{
  "n_layer": 8,
  "d_model": 256,
  "d_mlp": 704,
  "norm_place": "pre",
  "rope_base": 10000.0,
  "rope_fraction": 1.0,
  "tie_embeddings": false,
  "init": "normal",
  "lr": 0.0019,
  "warmup_steps": 200,
  "decay_fraction": 0.92,
  "final_lr_fraction": 0.05,
  "seq_len": 2048,
  "train_tokens": 168000000,
  "steps": 10254
}
MLP neurons of a small language model. Each row is named by its layer, matrix (gate and up: input weights; down: output weights) and neuron, and shows model dimensions 0-127. Each number is 200 + 30 x the weight over its row's rms, rounded and kept within 0 to 999. A neuron's up and down rows have the sign that makes its largest values positive.
After each neuron's rows is what it responds to, as a language model described it from the Wikipedia text at the highest values.

L4.gate283,158,219,133,196,199,161,195,241,179,213,216,191,156,199,161,168,225,186,251,184,185,157,202,170,234,162,217,196,198,226,185,222,173,238,210,219,198,176,199,185,175,169,153,150,176,213,247,217,202,190,184,208,160,285,171,175,213,208,227,237,212,212,221,215,182,169,145,219,204,180,226,151,246,191,227,206,145,239,220,173,212,174,209,203,179,218,145,210,178,237,200,192,208,196,234,219,194,225,242,168,169,227,188,272,199,210,143,202,214,196,187,253,180,183,235,224,123,192,227,222,146,145,146,224,288,221,230,214
L4.up283,133,240,240,153,199,218,163,227,194,211,242,184,185,220,183,191,222,207,185,149,181,219,226,241,197,189,192,185,219,163,183,232,211,222,186,199,188,188,214,225,150,198,165,202,222,184,187,218,170,196,158,168,200,186,189,201,179,238,144,213,173,210,241,171,200,240,218,210,210,167,166,185,163,216,180,202,193,264,199,207,211,230,132,243,183,177,216,180,217,168,202,205,264,171,149,187,215,238,237,193,168,200,174,255,180,218,218,180,157,232,199,206,246,203,226,211,202,172,203,164,207,207,168,236,191,206,215,252
L4.down283,230,194,239,229,148,193,159,128,162,185,153,193,168,216,173,251,160,204,177,191,222,237,214,208,240,202,183,210,191,167,212,171,220,178,224,164,200,232,185,195,188,184,206,172,229,232,223,227,189,164,186,187,197,226,166,203,212,201,197,174,190,196,213,234,207,184,192,236,168,183,222,225,193,207,161,215,202,199,181,215,217,232,195,224,184,199,249,184,214,151,200,226,231,182,183,149,177,239,156,199,187,136,319,147,258,239,231,170,189,228,256,199,175,183,249,214,187,200,196,197,231,211,213,222,173,203,163,215
Description: Number continuation pieces. Later digits or pieces of a number split across tokens, such as 1-4-8, 2-6, scores after an en dash (3–0), spelled f-our or e-ight; occasionally mid-word fragments (p-red-ict, sub-se-quently).

L5.gate161,216,132,192,219,213,199,201,215,199,245,177,251,204,225,190,210,184,224,225,180,202,261,247,146,203,169,185,176,174,235,214,203,214,204,204,211,205,211,211,221,236,175,204,162,213,176,197,147,205,202,213,204,188,204,181,147,218,217,234,183,149,243,141,210,162,243,228,255,213,230,217,230,162,228,187,205,213,212,241,216,210,197,214,211,210,246,162,145,168,167,178,217,254,177,241,166,196,233,156,132,220,256,226,189,216,191,186,206,194,193,162,253,158,245,166,222,178,233,201,185,202,189,196,218,188,159,248,222
L5.up161,190,210,211,179,224,198,243,216,234,171,179,211,213,177,167,208,222,200,190,189,236,153,184,200,197,220,160,203,224,158,171,206,211,233,200,218,220,220,224,197,223,216,176,155,195,184,243,197,225,153,164,206,198,196,145,158,218,237,157,212,211,222,219,196,222,265,179,205,215,216,238,252,168,182,172,233,254,213,188,217,217,194,195,178,198,170,222,192,149,205,217,221,220,182,186,256,257,195,195,163,193,260,167,171,161,166,201,184,147,199,211,170,191,155,145,223,166,221,213,206,162,223,176,225,152,154,213,253
L5.down161,239,164,178,203,212,203,195,180,185,153,277,206,175,188,184,207,233,179,196,147,291,214,177,207,198,161,187,222,115,204,139,211,225,228,190,250,186,199,247,178,183,203,219,226,205,181,239,186,145,206,156,162,235,204,208,172,197,229,192,205,199,169,217,243,225,238,165,191,217,223,182,204,206,201,194,236,214,203,240,151,224,222,227,188,212,178,154,200,212,238,206,197,217,202,167,195,177,206,196,204,213,211,182,248,189,167,177,223,201,208,171,227,207,226,241,207,168,238,208,180,191,249,190,195,228,218,193,188
Description: Mid-word completion pieces. Inner word pieces that complete a predictable word, such as popul-ation, pre-vi-ous, conspic-u-ous, plus table and infobox headers like Votes, Pop., Time zone:.

L5.gate318,229,209,176,175,226,165,220,181,195,141,191,183,184,213,144,246,267,211,205,239,229,217,182,159,221,200,143,195,183,269,206,198,225,164,227,222,149,223,170,201,199,197,189,252,253,204,207,176,162,184,179,164,200,199,180,223,199,134,169,194,210,258,139,167,237,207,145,194,201,241,208,272,148,207,197,176,175,167,214,247,186,234,180,241,201,252,160,210,180,270,259,195,221,221,243,198,224,197,182,191,195,218,238,158,183,169,193,176,233,211,186,204,234,195,187,257,146,171,131,187,185,182,206,190,213,221,241,200
L5.up318,231,196,167,203,202,220,219,187,216,171,184,205,230,217,203,206,221,264,186,202,148,231,236,228,204,191,147,185,176,150,196,210,187,181,199,205,163,231,217,201,165,188,204,140,141,232,212,227,181,196,238,173,199,221,190,225,230,169,146,207,196,209,175,220,175,170,247,190,160,183,214,256,175,210,234,162,155,173,226,210,190,191,195,272,213,145,161,179,222,214,244,233,173,186,229,239,199,185,217,201,152,247,223,228,206,232,199,208,152,194,226,238,155,227,193,232,225,193,187,219,207,177,213,219,228,154,248,225
L5.down318,148,219,243,169,222,224,166,175,255,231,189,186,180,181,225,197,227,227,182,180,246,228,214,176,194,220,220,203,163,239,208,159,252,243,149,217,177,237,213,206,203,164,209,203,217,218,227,224,162,176,209,216,225,218,213,207,215,178,209,195,168,195,226,194,222,239,140,211,251,229,224,181,210,191,190,235,238,241,176,156,188,247,194,228,206,223,207,223,270,218,224,200,181,164,176,190,258,214,180,231,224,178,301,243,213,174,200,242,179,183,215,200,232,211,215,188,188,214,209,199,194,199,179,223,206,207,177,170
Description: Determiners and function-word pieces. Function words, determiners and small numbers opening a noun phrase, often completing a word split after its first letter ("t|he", "f|our", "n|one"), plus "List of" in See also lists.

L3.gate253,189,150,190,222,171,204,154,138,244,175,234,238,253,220,246,238,159,184,170,212,236,181,197,188,284,207,195,271,179,229,188,179,201,217,218,193,191,200,203,238,146,240,208,220,147,172,212,164,160,234,193,190,188,175,132,213,216,208,212,188,200,201,245,207,221,201,153,222,198,214,212,209,185,193,207,190,210,205,185,201,189,264,193,222,241,222,196,176,188,204,211,251,209,244,205,210,180,198,203,150,235,191,217,163,214,170,204,230,154,249,259,145,179,149,157,230,184,216,172,176,211,184,256,221,204,164,197,219
L3.up253,192,168,181,207,231,238,257,164,203,215,182,197,185,168,142,208,163,142,233,178,238,225,217,215,177,159,205,193,165,185,233,146,258,178,216,212,230,215,158,155,181,230,187,175,183,176,245,207,225,189,256,219,181,179,207,202,220,236,225,199,179,228,169,247,246,156,165,139,158,160,184,243,218,217,211,204,132,219,218,226,166,209,188,228,148,198,186,231,230,186,224,202,202,215,181,154,236,155,182,214,208,198,212,187,190,181,191,166,178,233,203,168,168,200,223,206,164,157,210,97,222,227,220,229,288,203,198,255
L3.down253,180,198,175,177,213,228,209,205,201,188,171,228,206,238,164,204,160,187,210,153,212,244,259,185,184,171,236,216,178,211,188,160,217,177,224,239,242,194,192,155,209,262,175,156,240,169,210,178,201,265,199,242,177,192,146,181,165,225,226,237,216,258,191,217,223,234,182,168,180,179,178,258,217,186,179,222,157,224,169,221,190,213,187,236,184,200,169,176,148,140,234,212,241,165,174,185,241,185,158,197,219,218,201,185,202,198,180,223,164,209,161,138,180,202,210,146,194,182,200,161,212,186,232,257,199,221,169,271
Description: Mid-word pieces and counts. Continuation pieces inside split words, such as her in Netherlands, igh in Eighth, our in four, and count words like one, three after and or in.

L3.gate172,217,168,229,196,188,190,161,226,197,255,161,181,202,174,201,184,234,200,192,209,180,168,176,218,275,210,160,142,204,125,165,249,215,201,231,164,178,162,194,192,179,187,177,185,259,189,231,205,238,217,185,219,180,195,160,207,205,222,218,227,243,203,153,158,178,193,203,174,216,195,160,170,215,190,224,236,203,253,281,206,169,200,194,158,246,173,157,249,254,186,161,236,153,212,173,177,122,188,251,156,144,206,221,184,180,133,188,178,235,193,174,206,220,161,230,275,219,189,249,197,167,147,196,180,202,232,198,211
L3.up172,221,182,212,199,198,194,217,176,208,182,197,192,167,217,246,139,211,252,224,207,162,164,160,192,226,220,208,211,199,231,207,255,288,188,169,215,184,247,247,281,174,223,213,180,262,193,242,195,220,151,241,179,202,222,191,176,159,198,232,190,208,203,210,231,216,172,249,188,232,233,194,264,236,142,188,223,198,208,231,215,220,189,196,224,273,189,232,219,190,210,259,202,247,201,207,199,151,217,203,182,186,220,182,132,182,178,159,221,221,204,166,230,176,157,183,238,213,147,190,237,244,147,216,166,211,211,227,184
L3.down172,230,170,152,189,180,191,205,183,225,193,180,230,159,235,227,214,255,241,212,189,176,192,219,194,197,181,192,207,240,200,200,244,232,198,215,260,243,263,223,225,165,200,159,217,219,220,189,181,205,231,278,174,189,218,200,174,185,218,237,205,168,190,217,222,214,216,268,174,176,179,175,222,190,204,158,214,231,191,165,226,255,223,180,231,233,230,235,171,200,191,254,210,209,204,244,240,225,210,227,185,166,203,193,136,195,202,144,186,200,212,201,217,167,186,157,192,281,228,203,215,204,180,228,191,185,181,234,179
Description: Mid-word fragment pieces. Word-internal pieces that begin or continue an unfinished word, especially qu (headquarters, aquarium, equation), loc (location, located), per (percussionist); weaker on quote marks and periods.

L3.gate495,174,216,192,166,196,206,248,202,164,204,258,196,219,223,180,224,179,186,206,208,215,211,217,138,236,184,179,187,169,173,247,163,159,262,195,148,148,192,145,216,179,160,240,212,170,173,202,191,204,193,235,194,194,208,196,170,171,206,234,235,206,122,218,169,225,166,188,166,226,203,237,200,252,215,248,199,194,188,238,164,228,226,239,233,218,203,172,234,269,215,246,220,203,203,169,136,225,151,221,166,206,247,196,194,187,162,109,195,223,221,201,183,254,178,251,199,177,203,214,182,213,226,180,203,174,197,188,185
L3.up495,188,214,171,205,178,151,191,197,225,161,236,210,208,273,181,173,151,192,204,208,234,146,159,212,203,202,122,260,206,184,236,185,174,201,176,189,218,213,229,197,158,168,230,185,219,206,200,221,177,130,152,204,205,191,183,211,216,220,202,205,209,180,220,206,164,184,182,221,241,260,219,211,176,165,236,196,171,204,190,230,246,206,196,178,217,220,244,206,218,155,225,155,140,200,163,161,175,159,162,165,196,221,251,159,183,172,138,189,174,185,222,175,230,271,211,143,178,239,195,246,239,206,224,227,176,117,108,219
L3.down495,231,198,209,194,155,231,202,244,209,165,185,232,215,280,171,192,192,230,211,215,215,180,132,185,228,209,147,214,203,240,174,236,183,167,196,186,198,204,233,223,159,176,251,177,226,216,229,218,160,210,188,197,192,191,206,175,255,212,199,194,190,167,223,231,119,182,237,230,214,224,187,186,204,161,192,212,196,258,166,264,200,232,196,167,173,230,251,191,240,178,170,184,206,204,200,229,171,233,160,231,214,177,335,196,213,243,192,285,192,193,211,149,189,197,197,172,184,203,197,230,186,171,202,239,236,166,169,208
Description: Word completions and sentence-initial The. Later pieces of common words split into fragments, like signific-ant, O-ther, H-ow-ever, Fur-ther, plus "The" opening a sentence after a period.

L3.gate23,170,190,199,192,190,230,198,143,224,238,163,186,210,191,228,232,190,213,207,201,204,232,190,218,201,140,142,183,242,246,207,246,196,163,157,197,155,170,192,207,183,191,147,190,212,216,208,163,194,198,262,230,177,210,237,151,190,190,240,204,227,201,250,256,267,212,203,202,226,202,205,195,175,162,198,181,174,225,189,230,206,186,219,206,211,218,222,154,195,189,240,144,203,219,208,157,216,213,194,228,197,195,234,155,228,130,195,255,191,254,219,298,138,192,216,161,129,222,224,205,201,198,230,191,215,185,200,206
L3.up23,203,202,212,177,202,230,174,181,203,192,146,148,253,207,194,190,222,200,309,220,150,178,174,193,175,172,182,175,221,257,168,176,203,225,177,237,176,217,218,223,229,268,126,205,211,195,189,172,214,212,217,201,143,212,236,194,162,235,227,229,139,212,202,217,206,219,217,157,201,171,235,251,240,185,205,221,195,190,193,224,170,153,256,203,224,211,204,198,207,218,181,168,201,211,195,226,223,195,231,221,184,205,201,223,257,213,257,198,212,250,238,206,198,210,189,218,204,200,218,164,227,186,186,164,150,260,169,200
L3.down23,181,215,181,200,254,171,191,255,178,207,206,191,158,263,212,233,229,255,162,215,219,211,199,234,205,190,205,231,238,174,200,237,220,160,209,183,186,167,188,205,143,157,233,205,199,152,244,197,212,160,231,226,180,191,182,185,121,200,160,194,200,149,198,188,202,239,193,200,150,233,258,177,167,215,244,213,200,171,214,208,180,231,234,239,164,139,181,233,191,193,192,184,200,153,216,210,140,130,236,208,195,202,211,174,226,238,201,134,190,169,152,191,197,192,174,174,179,232,251,206,215,194,178,232,200,188,195,236
Description: Mid-token completions in infoboxes. Digits inside numbers and middle pieces of split words in structured entries, such as coordinate seconds (33′0'6'″W), dates (Born: 13), and "loc|ated", "Lanc|ash|ire".

L4.gate35,183,147,240,214,222,170,187,194,139,216,234,213,163,174,197,190,240,194,281,201,249,161,247,207,267,175,200,202,193,207,228,183,216,212,170,243,213,150,185,186,204,187,192,147,223,214,214,201,197,213,199,234,195,182,158,209,221,256,171,174,239,249,222,142,218,185,160,179,246,227,241,204,180,212,235,190,196,253,207,185,199,177,259,226,169,184,181,198,196,193,236,166,191,209,169,181,185,187,179,200,184,199,219,252,169,209,207,198,168,263,157,155,168,182,214,225,180,182,189,217,225,236,225,196,211,221,217,130
L4.up35,230,208,204,218,225,203,207,223,219,176,227,224,194,206,196,196,188,183,177,223,227,247,214,205,267,169,227,162,191,207,246,239,221,146,199,228,226,168,182,193,190,247,264,236,209,231,241,169,195,199,174,168,175,155,183,211,191,266,210,215,222,205,231,144,210,190,153,214,221,245,208,243,174,174,158,188,220,211,200,188,209,245,213,143,197,178,266,210,199,199,231,175,206,161,188,143,207,177,180,198,182,230,259,243,216,178,254,212,179,233,176,207,175,209,193,183,232,181,216,265,133,163,235,228,202,236,217,180
L4.down35,167,229,155,243,243,184,196,230,173,179,201,215,201,153,216,158,211,198,199,194,190,201,179,248,176,166,165,160,186,257,198,235,256,184,215,148,166,131,189,186,186,164,218,173,217,195,194,174,215,209,121,232,201,195,179,198,213,186,256,218,215,191,194,145,181,196,213,217,169,118,255,189,203,201,183,177,221,197,196,174,215,267,196,231,191,195,226,165,224,189,217,185,203,213,194,198,191,213,152,188,190,227,211,260,151,156,248,216,162,190,199,163,189,217,125,188,223,243,224,218,218,185,232,204,174,219,142,208
Description: Sentence-opening prepositions. Word-final pieces of sentence-initial prepositions and adverbial openers like According, Despite, Upon, Under, After, In, Through(out), Although, which introduce a clause.

L3.gate662,246,215,205,222,229,216,165,216,184,167,178,230,176,272,178,219,238,167,231,268,214,207,196,216,261,176,214,164,248,188,201,254,161,214,168,194,146,238,220,179,197,213,210,249,180,239,172,165,232,254,147,226,208,217,166,229,159,165,226,160,229,216,179,163,199,179,204,175,206,222,205,226,199,150,175,232,204,176,207,236,199,198,265,179,241,179,144,222,209,212,241,208,182,169,226,227,166,213,189,193,178,223,206,200,194,217,184,186,172,213,190,187,176,190,170,231,206,270,179,203,195,236,187,147,235,269,156,186
L3.up662,189,168,249,155,234,233,276,214,174,181,177,199,226,151,228,182,208,175,241,212,193,213,210,213,201,122,162,249,141,153,185,184,161,156,220,185,225,141,184,205,222,226,201,175,216,281,206,186,235,196,209,248,263,223,165,215,171,221,121,237,252,201,162,225,205,197,205,191,197,181,190,217,190,220,217,206,240,275,224,225,160,205,210,228,177,184,175,212,209,232,274,228,205,174,238,209,219,166,201,224,138,179,177,233,194,206,211,209,220,233,195,153,190,216,152,153,137,225,174,207,202,181,253,171,210,180,167,229
L3.down662,251,142,243,221,189,256,174,160,218,220,208,212,183,173,181,224,207,190,192,113,198,181,231,184,205,131,214,237,194,225,152,194,229,246,181,187,214,189,167,238,182,239,174,180,206,188,244,204,210,159,239,213,215,200,216,184,197,185,180,165,202,229,184,181,249,201,194,208,183,198,230,166,190,235,168,204,201,266,217,202,244,178,202,219,151,204,192,173,255,195,202,187,250,220,232,180,165,176,157,199,147,209,191,194,210,176,217,236,209,148,204,215,231,210,190,192,153,262,196,169,206,180,166,86,179,219,230,183
Description: Word-completing suffix pieces. Final word-piece tokens that finish a word split into fragments, such as C-areer, original-ly, memb-ers, desp-ite, Accord-ing, fo-rce.

L5.gate193,267,173,221,183,194,176,234,155,217,241,223,212,218,141,140,196,189,234,184,219,256,177,182,190,191,214,152,253,207,215,183,228,252,188,173,230,199,235,190,163,253,192,190,219,214,201,192,242,133,221,202,202,202,225,202,151,207,178,216,193,180,200,249,144,240,188,207,260,193,196,226,243,171,242,231,154,243,251,182,148,267,212,220,204,177,152,153,272,153,203,212,239,236,220,180,194,181,188,209,176,211,205,254,204,235,146,219,195,172,147,199,190,224,199,242,183,251,209,175,182,185,190,161,214,171,225,147,260
L5.up193,153,251,194,207,265,207,219,187,126,164,193,152,201,193,211,177,213,227,185,239,178,185,183,216,241,193,165,159,223,192,205,241,206,178,159,200,144,167,214,221,173,195,199,230,160,226,138,175,260,236,170,175,227,169,199,262,182,196,178,200,217,248,227,242,206,209,211,241,230,219,133,210,241,199,196,183,181,223,236,238,272,163,226,202,210,221,154,249,162,209,225,188,172,187,214,259,169,190,196,158,197,195,217,130,239,169,240,177,177,220,220,184,215,229,221,207,275,169,160,219,186,200,179,208,187,184,237,214
L5.down193,187,248,224,188,227,218,130,156,152,164,172,218,201,183,170,234,150,232,217,195,126,213,178,245,174,200,214,180,211,219,228,179,294,168,232,188,252,160,236,212,262,161,199,198,262,207,183,148,220,140,224,145,195,197,152,183,206,192,211,199,198,185,182,185,174,241,204,177,185,168,182,264,154,200,162,201,193,204,195,178,198,206,227,200,177,231,224,179,225,178,205,169,200,243,211,215,199,261,249,180,227,235,272,201,193,212,148,244,233,197,171,219,196,196,185,157,199,226,239,255,156,193,152,186,207,167,208,163
Description: Fragmented word beginnings. Early pieces of oddly split words, such as t|he after an opening quote, W|h|ile, Th|is, wh|y, dec|isions, g|oal, plus whole the/this.

L5.gate619,259,202,196,215,193,257,175,177,234,219,141,234,204,194,139,185,186,187,224,213,220,224,209,168,190,227,228,199,184,216,199,211,117,165,168,167,181,176,234,229,216,207,211,217,196,209,219,217,241,209,221,250,213,205,187,261,246,235,128,221,221,187,212,202,157,185,157,174,223,274,147,192,201,141,219,169,218,170,206,185,167,201,273,204,197,207,192,184,192,214,205,227,182,179,261,162,163,215,182,178,222,225,110,215,182,243,146,222,226,221,253,230,233,190,184,233,172,214,221,207,217,181,189,159,168,192,205,194
L5.up619,221,204,200,205,164,154,148,188,192,241,243,227,161,265,181,157,147,204,198,222,224,210,198,184,169,190,210,258,198,206,222,220,192,200,199,232,230,174,207,203,225,241,204,278,185,216,241,198,201,218,213,221,210,150,248,208,158,212,198,252,156,174,205,173,209,211,156,219,196,233,191,193,209,169,210,235,234,197,168,189,187,169,176,186,204,162,183,151,187,234,113,188,175,220,174,210,221,211,195,195,232,143,165,179,213,183,218,244,238,199,182,226,219,240,177,255,205,201,212,242,190,170,229,216,219,209,185,188
L5.down619,261,165,164,214,243,189,223,173,165,172,163,167,201,210,306,245,124,238,175,176,199,235,195,193,175,184,184,252,154,195,197,179,157,201,215,195,167,227,162,184,223,191,222,198,187,215,217,156,190,132,207,155,195,201,170,241,200,159,214,220,183,201,205,158,227,151,246,202,235,179,180,205,233,177,201,207,143,203,201,200,281,224,250,179,212,263,249,201,235,194,185,269,187,187,151,219,198,152,198,155,218,218,238,225,179,182,223,197,156,215,178,223,193,203,207,227,216,205,203,208,258,152,236,146,262,216,222,138
Description: Word-completing final subword. Final piece that completes a word split into fragments, often table headers and set phrases, such as rec-ord in Medal record, memb-ers, Candid-ate.

L4.gate153,190,240,174,158,197,134,170,223,241,218,169,182,231,184,193,196,200,167,190,201,191,231,220,179,209,156,209,179,188,252,194,198,178,171,192,238,188,154,192,184,251,184,259,163,169,247,191,178,215,216,151,232,208,168,206,206,241,249,219,175,176,184,232,168,227,187,247,186,181,151,251,219,239,150,207,186,200,222,223,206,194,234,214,192,169,230,194,229,239,167,194,197,190,193,194,226,182,193,225,168,159,192,217,179,203,167,207,209,184,221,205,209,231,165,185,170,218,165,225,239,185,231,219,187,157,193,138,218
L4.up153,220,188,196,198,198,228,175,160,190,225,258,189,166,200,185,259,175,160,171,149,168,195,205,244,201,211,152,211,161,150,208,175,221,197,174,177,180,174,227,256,153,196,169,238,210,125,238,178,187,149,207,202,152,134,193,178,163,268,143,188,223,225,195,196,188,222,186,181,157,237,197,210,221,217,236,185,179,209,229,176,169,212,240,170,163,158,233,160,178,186,189,228,186,222,198,170,162,189,216,226,217,189,199,232,174,190,200,201,161,231,190,174,217,194,170,138,158,183,219,150,209,177,210,170,234,181,198,233
L4.down153,197,147,262,180,192,175,185,173,201,220,195,200,143,162,221,251,209,211,161,172,230,189,158,160,250,243,152,233,142,179,243,156,171,170,204,216,190,198,200,253,227,224,176,159,237,117,242,200,257,195,167,190,172,178,204,223,215,202,180,195,208,196,189,144,223,198,192,149,198,210,143,174,160,212,224,209,171,183,236,184,214,198,221,159,230,188,242,202,209,201,225,163,132,202,202,249,207,236,191,169,204,235,262,242,184,184,189,179,220,167,156,183,200,137,212,156,205,213,181,219,193,137,179,166,189,236,190,189
Description: Mid-word connective pieces. Second word-pieces of clause-linking words split after their first letters, such as s-ug(gest), h-ow(ever), th-ough, D-ue, Wh-ile; also some commas and "but".